{
  "d_model": 768,
  "n_kv_head": 8,
  "vocab_size": 32768,
  "rope_base": 10000.0,
  "attn_scale": 0.128,
  "bias": "none",
  "tie_embeddings": true,
  "parallel_block": false,
  "init": "uniform",
  "init_std_up": 0.0203,
  "steps": 7486
}
MLP neurons of a small language model. Each row is named by its layer, matrix (up: input weights; down: output weights) and neuron, and shows model dimensions 128-383. Each number is 128 + 32 x the weight over its row's rms, rounded and kept within 0 to 255. Numbers have three digits each.
Before each neuron's rows, "fires in" lists the words (lower case) most often at its 100 highest values on Wikipedia text that the model never trained on; "raises" lists the tokens whose logits its output raises most directly, leaving later layers aside.

fires in: "the", "were", "they", "them", "are", "their"
raises: " both", " two", " latter", " pair", " Both"
L6.up2693:132115149132093183185181053107131060141142123200162116149076107085124148168112076099164137178128097122057154167129136165106126107198135107092111186124143139135186146054121085113163118139159070110147157175161175120133139104163146165197138137129103099125129145151111168057103189092120137119125162101159119067113175161197131137085155097151133153062162147160182101128114156139172145173222133129107128123125165149156151096121142116131111109168091145131133088140153148136113150087142119103078148123156169131143060137083129158140185090131110119120079058108153088162083091071127161140134108181098116134093114174147140180140118130144154172152044064139107197082180083103126080115155113122144099111153115137139080116145150133173133135117079122065122153141115060169076156099123107
L6.down2693:155103131162124115101156100093153151094143153169125155128059117124163156097161080147099152136096151188143158122102114140083042133138134099146110104136116195205169126146093112132109098111205107143130163189170138090082167142108129125112094087143153117112192158139164114147111190087087040191136181102146197087166066120132141157109201185123084145140165099185147167176113100181150159151113120129156100110077135137131122138170093080093150096107146128117174134114162131085126161078072163124102132072177138093122105132098179123139130169103096110175089151114142113159203111165153146148182151131103114194170103115129139154078111083093133128135170104194091103142173122164075166147091122127159172122136160134142117129149136144101181160155135194083132128086128159061118142086157145

fires in: "in", "on", "of", "by", "for"
raises: " many", " all", " several", " every", " numerous"
L6.up149:174090109160108189144153113160117203109111130094169123142086150128110174079090135090167126121049173137117123112089058156107058110162139073093109161130142112109171119148147128137107141131116138157178119169149096145088103097091147183109124112121120082128089140114168152173161134117134144148140112101141199102137114117129114153156132104136113122199115162117176141150143171112142128109127140178136079138081139111147129125150137150096158084147110165109065082127196158116097118094135108131091146088149116136132130137140159170116147182139152172122116141116141159136119172127088187136122191129144192146124154104132132076114082177119083120178139141139117156095134106065115184151187127134094141116138138135169156114081173128186129160159178087154157117210110101066123140135110117
L6.down149:130156094127136104153101143078120132061122165058109113139172092134146154139154100108150099135096143186161122070199100164166126129155096133123170166090043078106115115112148085116124145155165088112120126107148173178146146105091068123133115155141116189106094167055062165137149126096110178158160117146139143095154058130133128110167181155114053151140095092144100156205188140099150161059127105135135181172088141105123160119083119083085103109147159131089119145121172140107119103145145187122188132121174160127085090143133123129119180134124125115121113150156091137174062150097115212154079135091132098145175143110112125133066113107107122105123118175128172070102134142138097097149124085176132153212084130173127105087119116172101192127125121178109104135167144113115153136140089126

fires in: "in", "the", "of"
raises: " 1997", " 2002", " 2003", " 2000", " 2018"
L6.up2030:157077097145161087156140134101147111140145156134135107101162124128100126148115128096147105100150161100087144102054118108089147169102072131215140162141105153106061134090100137089162127171172115153086146113134153185135157141141127137110111170125168205135170153191085141134054144123163165090085138087101155138113145115167117142145139064173129149078125074126116088162116078098158095109118128120092128067154104162078127183187153134102144145135098127164187106075169097110055141094128152154100122034090131152088103126139155170127067180139130088117069143127111112144131151119148135104129117073125115146057122135112117131145125133129134110108131124126105163094140189124191080058154113078080154151081160081150017124172153074109097153186176150133161148162146168068168124119114095
L6.down2030:084171106141086174091140127132119159113159154183089123102104108202128126142132144124144129087163042102096084080186106149124185105178081122081177104134105103135137112091146207113106131129141113104169122184086103082155014130097167106121122135154116084151078077138184158075117127127110089132102159170170098155133110125109205085086129088118116104060067141107087143109130141125138097157151131093150115131168124093160085122179131154133143126090146095093111080134153117158142136095163115109148174122096130206113090159099084146148157079138084180100103137102126150082133154093136159178122103095163110103138124149144152117113135055063145119074149134128053096109082139204136098127134127142142091140115109171097123153100142154169162112101074156105147098091105086150124127119140167

fires in: "the", "called", "as", "named", "titled"
raises: " \"W", " \"M", " \"S", " \"V", " \"F"
L6.up2335:125064110116128161146081104123144118139183134160164128094106103155123169082093119145167157172115106159100088163152105136160070173152182116130151078138069124113138142155121125172111061096140086132102124110196164101096098150128176118144142157154139110162101110097142137118131175123154082199155064164107154194101075122174120121186119107108169114161116092115182201116088152131109131113068147117100133177150098095114114166137161075111099128151153096137107138160123130081117104132077110098128143134080110178201128171154151121118087088140108121137144151126110103121137177144138117126138129129098113170160147059136141067067067156108121197112161086091104079163171107125169163152151100101133109116103127142171118122063147133099119160168154088091166144148190089194183111101132154
L6.down2335:094151153129138115113129133108138149154146108142088141110164076131091086151063200149140073144145151150148115125152126136126145177126182072080148105177161155136160103089148110139137152163167152102133174170138128129150160145125112116097145087135096093153045189241128113086104155101112143162110144121171111162140140125131092193127105121142118132130119125095116165182105066137083145181116142126148114157138083075107090103094127166113143091115128194125116118178161145136148090118131137136177113149127121127183167181170144123129151135112123153137099138109139125091158163165107151109111117134114137146173163128114111128170118151141116161131147117128062081186133122155079020144128147141133124119123096138125143196133167156150131174085094164139161092097107121094157130120151151

fires in: "for", "of", "with"
raises: " all", " much", " the", " most", " many"
L6.up2640:102126157102121057144110118100166106142135067069122158074110117143143080138119059174117125097091113177165098112169108094171124107112122101134176121149124175112088110150100148148108170147111143116142107120148106145121160113116148199107070137180137131126201158094108136131119130179133108156113120198128145116111098139098137073115101192134157154100089122111172111125152124141134087158156122085182137170097102106089072136082156124159126173098172146132146146096159174122171161108186133104147136148156202150149114107093115132123149065099130160118123134159089123131128124110185169073116172104128107114131139162084145139125131207142142107075153183160109093143122162058127140142126093087142104166100169141112157122139124147107159153075178108157153075098170114145168135174133193
L6.down2640:136122049128101118141176117132130126152141093110050118164134167130088138126144058112097160110119169148101152104166124179173121154177105141161186213112108113106110104132108036156119098093128110105124149141107178166146126132125117102097145079103111147128170077094103148165148134089200186151188153159084103098140092131097185126130116131174138089112143051137134125082109160144183123153135130106173132100118126111138150078061139056150117138069086140097111137102184140093160148160148140113189116127153100163189115141114050097139108112156195175058090163147061137131131167158092121148133137115131143164141131127120103139100160092171130125194130169127130136105161114147145135126115139076161207168125106146140074145179108142144118119118071140136122127054185070134128168119107144

fires in: "in", "the", "united"
raises: " country", " world", " country.", " State", " America"
L6.up335:140151138129134117113184158149155105120173158157064128106085157123114146185109085074116135108147122123118076141119136109190127125116142052177139064154090125100140124150131137126159152128137145175130131135082099149113144163044131155168157223097226109134065131127110102118134151161162127125103134129091151114077111086121115156120092085124108095137083064088120121137028115146150097154155054153126069133135149146124126157093075119112093151081074090157127174153106135096135104138133147020100131177142137137082068162099152148175150093218173179145147126153109209159116074136092164137070158143172111106135112103171133096129149127128122075201151123119113134072130109140111180150168176061094120100128101114106178146082137075124106152090141111121127162165099111182133095040159158
L6.down335:095083120183112093168148150094200098129105073114174120154169124211158164114118119102136164119153093151162095129092137175067122130089133137135148091136162152159141117146091151037209102130165127098126089110180076170100142045159114106137127158135149154212123088139085141173156158150123146066092093162149116113082133081105170119152130142157137170074116088096115113103133081124109133135086059126115143188088092082166134139115148118076140071146092069098045123131111131123115129051128125088145160110120173127102102096139156129151110162113103132203119110060098136156183105109081092129148174134088116165109120080145117136175131115081124135099146135093099140094125144139070156115172137069101148101136081157132171090079120157162132125118132156169151136113126098153083102135114124

fires in: "and", "was", "is", "his", "would", "to"
raises: " replaced", " family.", " family,", " therefore", " families"
L6.up2079:125097147104117129164126140141199146158129132099151113099167114135068097127116208086130113159137130108180111160103092178140120106136085122075107148114131162116120103119130123136135155143162139108053092114132116089111087081135095123075115117111139173124175098084140133056123140154058125133165130128131101106146064113112082121140128112126155127080145121083107079103133085187208148123094141142105106120194045121090101108087189169110122133128134100158080137125111128130136113130063152154056086125139177110074132157176168081078163104125075160113077129147106120123087132178167111101085148093158064099130185100129119134122132158140109157092169146156135137149124097135134091111127126043161125096109104129139200140123120121110177087170109150146122133124175122127127082096164054
L6.down2079:092161123151141096076135163127171152136108140166117166139107104122164068096115078182093150123142142116112126078055113106176141141197107103098150108136116103169154130126089093151117130168099065054137114145174127133188130096129124113108153107122128141116167113129148104132121206102101125169099154153110065112128108103111114065129134121218108133155123129092117102156116113078113134106100122144044081144086055139129170139085140157077144088186182088105205130139125113181183123142162083117164117116164140112141170123126162075104149111181145105072118124116172136130145164133165148168082094109081135105151126164084197080148134144119106164099138178114113151209132168115181121099078113166137181091099120109088107150125122114125178101134146113153146090163109110163145102115168143

fires in: "to", "such", "at", "is", "since"
raises: " that", " than", " how", " why", " then"
L6.up228:140175131121167147160154153114115171235184058145183086090113084099120099090116255128054135134111125128195123157062109093139174104130176124081099128162090176103100115103146098081142137123156094157147115127148110084146144116147141165143115151138075120113103164088101097118147119122096131098131085201157141093080113093148163123149146162124136080147117112120136106098116150125146120141163116123117167150121154128129115178114124119102167068134098100133071158107163160138136148159116067107104158127131114145173141140101102114062090121181114083066144138118112117175141136132140133168123134136081131131061100172082040095134155158156124133103122123157104121221124080139129141204098131125155098123111147123105133141081143105128139148141111142131216094149087153107161099121166208
L6.down228:109149083090111089092132089099079149160175135100123154087107137124093090171099173155161186179168154166154124136119091227164162067112165121110129143122137121129149174139188134147191164128145134196154094091114132151188154139054147128129139158144159084154119096122134144114070128097146152111096160130149148138110122138151180144097160129131110155072125155120075136136085114154115136122100084188144079077137139148153132061154129197165097098086132152116101117116162141097081139119107152133112097073086132141071190121131106109078082119115128139169102096086165104141059134124136076153125111062108148114052162145172114076150121142098180136166157160174132178151083092106123099150129108124117113142195158131168068113092157136117107106137091134193172110079187091088161108118110108

fires in: "the", "a", "in", "by", "of"
raises: " fire", " fire.", " crash", " shooting", " Fire"
L6.up1800:095160070100101158153144058111176041103108121128102072080095124124136123206170156157143144089131167146117152150159120105113110120151151145157101119186161161154121138088140144113157119129092151159084124118080129152162174170136111156106139149125115170133127093126088100096177143129124071065150134086120153161088098130094085148121063130061116077138128049158129114134170142074178174076119103138054149122133122116152111216108117114111175200063094126110123112113133138122093137115112203183118118123146150072164159162114155083110085100189158110088174113138151127105154100122147163149084160123113136149126099106083158125183104165086105084132112057147064151087165136122123176126147141112159159172122137162125102136139141091095105133160113144130132140181132126128153111119117138
L6.down1800:091143100124122146160157103119082130080179085055081146142189122155117131072155114174152073208107080150087131075135195195119106113203018146071124142117173114125157178119077146139107147138183157091169100143062148128092111104131108158096126125076140137124154099168222101112087138165154142096147084110057133167098142105120127152105091122178109101134132094123136153116153101064175098144097179107111117179111100138141136142140085120092154157093130145130144134129126166171158132153088120120093115162133114066060124131112150171095125151149111111132127127171166141165154103149117137062104121156125125144161086106140127120098077123166097142148146150115160131075130116144112158117132185145094095119105101097130083115105196133068144126174080171125088090127127154053144114062131152

fires in: "in", "to", "of", "university", "city"
raises: " London", " America", " Chicago", " London,", " of"
L6.up2723:168126156154105150118115115167100185151134146175141119091162175156088084149041090137120107115165136168109132139174167145100146104153163117131079123118131137101137097140073116107137142083188120114092096104135101163126150110202123148097128128134118135112074177134088109072167124193151122090137120133193133110113162171084154056137143179113186148124154148058137150123109165120139137085149064161108177167142174092184158099095106143114151088129154171101078146108136110109123188058164127136133120138099122144121129177040176157130071116191108132177174145156149159100116159077159136144122041156118131116138130085125120160087146160096134113105067155121086099130124080104130144105170095085094230091101127184137162165169135121135117209145078126140142156125109114175081095129164077
L6.down2723:118125164154113133127130152093139160172084058142113106120107151087134131119184114111144113088115157142166145113147119125109123096164106122123136107076126115155155119101075146117131136118098125154176140114156163140108148118122166121066127142141127150202121126113146135106144100167185125120119193051103128122139122078128124162127091127178134136101127199165118171094126107118077142105122115133105101120135108098164159129145072170171162113146154126153108143036125129092132153086113165120134150174178086163063119202133107080063113143110142146161178121118109119165165122143128182138067141176163097075165131176153152104125132138086128128189093150092115101087154130155144067144155127118148105130137152106137121150172171157119150144102123179173170163117157175143135129120110127

fires in: "the"
raises: " only", " one", " best", "se", " latter"
L6.up2464:126145139129150155121158069140115091112122135143108100090126131162124156109121117073177085119163060187153143104130129072178133118135148205078135123143147136093185146151156155175151144095143105165141146183117217165130172133140056126148120146145107081106127095120084128080156123114100143055096097117121138131110090140094111164123165133081133183080133132109149115129140176170123102139110105105093189148088176192155133124129139076064142129181249116060108152204102162111125107126101107157143173099163112144100106116112184081133143130114083155052135129124124105171140117101138110151144104097063117144118162132119094170137091164130094149114153114148129040058122134112152177123134126120149143096168145176087140141109128132144140116114129149080170112187059176133140130102122091
L6.down2464:118122109106134096102083105159085146143102128159113100172146144155159251098151092109151159103130149123142182155112128151088102131132193065177084106108068152113135161068169162155113111144113146132149093123165151101114141090094148125076101078124154105132108115102110156136158131113155114161131134166115143097170145123084119210120122079163122151138104129133133169139137096100139113144080200103117130052162108141213127145146121162132130101125091115085155132129105157103056154135118157113127156128147135096123135109180090144121095091154162130097114108107127159104151134163145081128109115104105155221213175142097179093115127125125180109094148151071151124186096113062122067078124123178130078142139153101105124136145157097085128105156088186127150094109131147145141080088145151